config.toml
n_layer = 14
n_kv_head = 6
activation = "tanh_gelu"
qk_norm = false
init_std_down = 0.00684
init_mimetic = 0.5
beta1 = 0.9
batch_tokens = 16384
seq_len = 128
train_tokens = 94840000
dataset = "wikipedia_en"
MLP neurons of a small language model. Each row is named by its layer, matrix (up: input weights) and neuron, and shows model dimensions 96-191. Each number is 500 + 25 x the weight over its row's rms, rounded and kept within 0 to 999. Numbers have three digits each.
After each neuron's rows, "fires in" lists the words (lower case) most often at its 100 highest values on Wikipedia text that the model never trained on.

L9.up461:502501506503516487488514514476498515496487499528515495501497503479459542477491501459479488516491485503514485467532470486485402483515483532505537531496499506518466497550474497493526501506505477500501505495495497485531521484487550479500541493528433490523512478453492475504497515532506489462
fires in: "their", "the", "s", "its", "percent"

L9.up476:508472476550524518539461469495452529445484496517493461526507490517506488492535478471487499476465497472497509529497450534527513480483485494528479548480494490540477495499466524500503476508485491485486491484505516528533506483511529516502558498509485445494529505492536517537473497545506501483
fires in: "being", "they", "no", "having", "note", "remained"

L6.up585:530531508497496534492459485496477472508487470548555500463495486470466503512509454490520485499525533460454500504463476506500506467500510454511499492472505533532455566513454463501472487475539507472496474506470488501524541461559519528506533494521524511456548488498495524509555560530495468508
fires in: "of", "named"

L4.up510:480571540469500465501524478500505527505514500512507463483492493505493507512512483513493491491496504528502485532471484510511522496487481512481533501484501545508505467549514491523516463512464481523485453463501533497491476498505507478465521518492521501512507509522518462454489461451469478458
fires in: "born", "gold", "pld", "apps", "at", "late"

L7.up25:524505514538522490497531507483497527508516541509552487519497499475481484531478534481476551495508497501429509474499518496488488472488518501477469520477513523456510507508470476494541520487539497480466548469498465489518513489482492517521508473486496470559481507505540507483497448547444495510
fires in: "being", "an", "remained", "a", "began", "building"

L4.up539:520487510503500488503541509504493542464509499520483472472558449486480474499496505500487529524479512482505494476486471529467464472468522463518476568489485496517503511513478514488529517531538505524507499491509502491513500509462535575535520477456493477504508456467502486435548495480459523528
fires in: "no", "including", "neo", "you", "the"

L9.up321:536554515471478478479504468493463474466483480526508534535519507502458529478471463453475521464500527479491473519530509466513500522480519511480506531475474527514484475444500498540513515489539523492531507539537508452502507491509518508470493545500502475470498494506485498504528501527488511541
fires in: "his", "its", "her", "the", "their"

L9.up579:492505548490509463493526466511505498490519518485500490511491513473540483485469516461559475515513472488506513509476498524476493475528451494498465502474532492532498462462517509460536486519490475502482496495479515465548522542513545530535492521476524515502523467515524471510455504474484519516
fires in: "but", "as", "although", "an", "since", "because"

L5.up367:517491468518531491488486461522472519474514492501524473500504497542469477509567459479464514510507481476470509528526522502484527471533519500486483494458506462522494480497427479484534566477539493472517510499494494483530491515494516533529501553516507509513496514534486495515488490480506496475
fires in: "with", "including", "after", "against"

L6.up318:487475472505504480461486456514507558497503500489541480497530468482482430507535467532485525465471535505512492489513465545499511504485509495522517514498483496554527546491526498485529484537513487525490509478503482510518490507520493560505496516496487461512520487509501497514524503503475519485
fires in: "some", "many", "non", "a", "someone", "saint"

L5.up578:494447487505515473466524505506509502512472474526505503505523467501504488539485458468501502536482516451497492464507483489469490478490499466523490514473470526490530497528477488499496519482509535484504535441503563483520489501499466507540507516453494492474487456486491473548504499502489504474
fires in: "at", "because", "become"

L5.up384:509530517477459511529516461478538526507502510473513482506497489424530481523508473480503470479523469522485483495526451480495454534481510554497523521531521543475461494522517471549519484487499482476512498497509486489463480459531488480511494497486459456477480506507476497520515500501513524521
fires in: "born", "international", "late", "early", "best"

L5.up42:543488501511532472464516503538502516534511486494511530502487478486529488563503473490463488441506461522519519515491510539495453499466486512462507489479468504498462487518488508529520508507505473510499527470490453489525494522511525510553544510519470492555498499507544505502468476514511503514
fires in: "a", "the", "including", "of"

L9.up63:482475504504543485534482472498494560498498515462567464515527508523506465511481471524511543486523530475483501566500464507452494510541504475496495473466500454502522456455498512495518514509511493489460445483460534478531472499520501507490506563503479495513497499465502506485520506487526478515
fires in: "was", "until", "while", "before", "after"

L9.up255:504533502511479508480533511573511537446501505543445468490503495492538483449504472457509502517508519530515492538445520507488489503464490497541474504497501493498522514457531507478503465507511472486529494512490501500496498490485456504472480526500528494456509499506530506505487440473482513517
fires in: "who", "because", "although", "though", "and", "however"

L9.up305:474524431499547448528516451494491476515544527490494508555495509513494504533476506449456487494504515448499504480495508482464465495501461504504499478480488523495540478512526488503506470510555486465456491513493515513512506473497465498511481531507501484527498534461493506551480488499540498501
fires in: "about", "to", "for", "a", "and", "at"

L8.up33:484515504516541473461476494482534496509469457470516513536483519470460467506507484486494528478470465485497536493504483527508489500503538498525491557452492466530541472481485497505500550487534517555519519538520520488506546520475481515460505535497497502483532509487475508518499510493510531516
fires in: "she", "he", "a", "her"

L7.up636:496479487512487453537536512495532452493494483490498513490514504486463499504446518452493506526544517467516508503462479520516528478484499497495490524425486512529516515496516487490526545476497506485482461518490507463507533447494498509481519511519501541488529486510491502474474539473516493493
fires in: "in", "at", "from", "on"

L7.up349:527493515491470486444488469488498473521476481493513493526470526454514447512509499533498482444460535522523495498522526513495493485498496460460477509495480526537533487502557508542505538506534506493496494472553537519510502502507490513510473518487461502492530514496496490512517447510550486492
fires in: "by", "to", "with", "like", "despite"

L4.up361:448530477513479512490504457513499497482514465518485491526520452505515504457531497566520494504493479506483442522470506512480502521534507526493495455505498560506484527522494515455462500528482494543509539478494537537509499461482506508511506464507461455513495495507517522489498485534429510506
fires in: "as", "website", "with", "battle"

L7.up319:465502512509506446481473520505487515472462540523531502481486467510474540483510531509539532510549520476515534462499512501470489527463512544464516535489475451519541483476526482504529493511552461525465505526513480499489531492466469546499479477516552470493489520479506492469564511498462492553
fires in: "and", "suzuki", "must"

L8.up385:499516531463441447484479498469510468443487490537488504511477453457514464507473492516465531514474526490536475520517518519530553537487494471530538501421527494479487508520476521503470531484504534484501492499517500475500535529523519551510475470485480486505507519509499506496499504500545538498
fires in: "in", "on", "of", "international"

L9.up388:489495515514450480461498479463487467479511488551546545493480524492451481446463498498520512439533496509478493500523489526458491502486542517515551493472527492522478518484518456463526503487494471496522510493535479471515517492496506518469490494485511538478472527503483530503513489468510519491
fires in: "a", "her", "next"

L8.up501:483516510480461468514488531515468519481495454524468523518523477478472511458513492509481525507501488502445495489504484491521469522481504491516525486511524512488477491498469509515489545484515515500531487482522495470464547506468505475494432518446502503483485461534530524522504489488509515493
fires in: "his", "her", "he"

L6.up155:528523506517491434480506498495483499485547501543450507509554493485462479523503482479495455478492485490507493486500502511495452484534523488517462525508467523501542461541520510494520538490582460477499525540534486495468513455470529498513514492463518514514489521514546526496463445477503506486
fires in: "to"

L5.up124:541525496475519522468518510502504475532524499499518509531511500503485514481491498473453493475477517460479531508484470522522510496506514472487518508474496468496513468497495474478516521527483502494468473502509478492505478488474528537495498507501496495443493481505510466487564517518472502526
fires in: "he", "s", "in"

L7.up41:491500478474539508489482442480466529488506559535528455517485484509496529522495513470489521558483533500515533487515512529522499518482486482505490484503464520552491474485534536478514519509495472505531529510456514474499489485475517514493446524520514518488516464473510480524554521489454495526
fires in: "and", "of", "some"

L4.up569:498473544421494527505535470469529512512548485461532504526506492516465500535513491441468500495521501504524554564517528533520566485524497484513531530469506504492518495511504462486483515528483479450505523453450499529468529501504530515446504514488497512479480490499513482495516483537495521476
fires in: "in", "during", "on"

L4.up536:508508493517482500535548485496516504489495513484482465499471522496486481474511500509481449475492482526479525444522499543445507530524512493479487475459448493507487502478480497501521527499497464486527568494542506463541542477509541513515535482498451478528465483499489530499505471457484493496
fires in: "the", "their", "an"

L5.up166:476493519482502470554523513528480502505513498505501508480489554497512471534491454474526521474449487558506474475484493516483517524483490504490499480474511465505507454488553505501538461527524447535513504517546510465528508489465481509471515513493524511493476512493485548466516468480471514515
fires in: "an", "another", "any", "x", "announced"

L6.up46:517482547476534476542539488475474496476496477481529504485475490477449471519509473480490444497474516475486519474513520504521489450514529483490470530481481489518511512493530487504522517481507515524476485496493521534510514470486486482505550524524464510475538502498481534522500511529510454524
fires in: "of", "by", "adventure", "jimmy", "to"

L5.up463:509492498476526493516504497547517462536496484536520495546464482514503540498473497448505523521481496518502510476497498512470491481445527486526475487503511535543476491460475495499526498513513507493537523482529515542526536463508468509537462502525488492501503496498474504515468526503468553516
fires in: "at", "where", "born", "although"

L7.up614:530464503475514542523524508509487476494503502489494458526520442448511503485556460531497502518524476514485507489523485502496464500546515476483498522507474452455513447462529503514541540485480470506488480533517471511578547471488478517526506510521500509507507479518500508482471517494496514490
fires in: "with", "against", "of", "including", "involved"

L4.up314:480536520473487487541507487508512485520485536521493513484538497475508483482554493445494524484469512447489486521493497521535525471478468501468524539512504515533487485544480515465468505526486481442468513482490502506494515501448498481523445528501487507474438503488525532498515533526488516470
fires in: "who", "between", "such", "we", "she", "he"

L8.up488:525504471468455544468493495530492518489536487555505514528513455473530495503526491465516476499473533490509496512485510501513487494531476478506491485540528507510515468455543534534469501484547526503534528520506503515522478508451491509498451511477487476505479530477495498506471494536504512495
fires in: "which", "where", "that", "although", "thomas", "an"

L7.up316:521546453507519483494502462515474500463535528530516508541498521509497514462489518515492460478469483499500508450482497551498470501498485495480563538493486504532504516527521498515531512479531467492524488491490521496479501511461504443489507502501471487524511479477487494508515495507488532549
fires in: "and", "he", "which"

L6.up237:470507521499492479507525451490522484470499488522515474500445541508476482513509473512496483511505524502518489479511544480499479429512525500520468533503481516542515445524486492513474488482509522440477503470498545517530502472506499509498497560516482476516460500538469516470491507489493522475
fires in: "by"

L6.up337:490487510549499518448485567481517520501490496493540521495481507477481453547512493522528483525524542549513494471486519495461506483456540520461544528514533480482503501487505518521558461478501535520456499496535480458534506511440479468501509514465507485508508480501515494509500500519496498525
fires in: "and", "du", "data", "del"

L8.up230:534480534519512522490510492511479509522490483514555516513487495500484512487531454488521462522510537455500493468511496507498486501495500463507539488457502478469502545496493503488499570511526509518493496453453536495493528464531499495492524498518493514498513575480503517545453464500478488529
fires in: "at", "of"

L8.up75:489515555474544482488513540508483536504485492511520521501475494477431467473496525467518491543506512546532470516488533540505530522479502490521470507465538509505484497526492469526544513486496489534472468467494513455509517515481479489501490509525485520495497468516550509519498474476502506497
fires in: "of", "located", "english", "in", "personal"

L4.up253:532525513500469468514538485449549422508550449434463495508539507486483466522501520496442482545502496540526509501496491494498515508532467485503521521487443495492502521538474468460520529501505489472508473479512490516500533492472512535521528480511460512498505468470527502498445473463499483505
fires in: "on", "s", "office", "announced", "its"

L4.up423:490495459497507505473498473546504520492513527502496475543536543476456468542569508476499507489481494529501479525496475489474461502508513529528547550489550464494529455494535540477527508481495533458507535520482450475477521475441489507478470485504516461515489514509484511478491494496493534519
fires in: "a", "an", "as", "each", "within"

L9.up268:489497488495504542510478464519475499520511530517490456509512519506496473524536514493498421511521535475514502485499465515533534487477510454513492554496477493478485465474478532505473513539493559476513534484503486495510518504542504513478477517454496532504476493443517471481501535526471466528
fires in: "that", "as", "time", "though", "although"

L4.up210:473485500508524506496504515476423499534506493491561496498521482518481486537486491431479541517536509512513509511437492507542501505559515526487514486476487474509495511511468513484501471507514493492446500493541500494443497498482478489474495532506495475485500482522491482489482507494485465490
fires in: "was", "before", "being", "having"

L8.up149:533531511488521471462523473474472533499465511500508499512462535512480491507495523466490499500525568470464486524452489517514514512511488452531469476497501493519457467496442470471493503542483498488522516503538514474531525465517498515502494520521478465482523509522503469509508509478535500497
fires in: "during", "she", "life", "since", "until", "history"

L6.up177:475525523527491498524491458462503504537451508501497513497510490502507467509543477462524494468484546511558447487533522495485524460521496526535511563478495519525523497500501502513485485443479506532509538521546462496489508517519508480473494493492475489559472480465503525528505470491457550520
fires in: "as", "version", "brazil"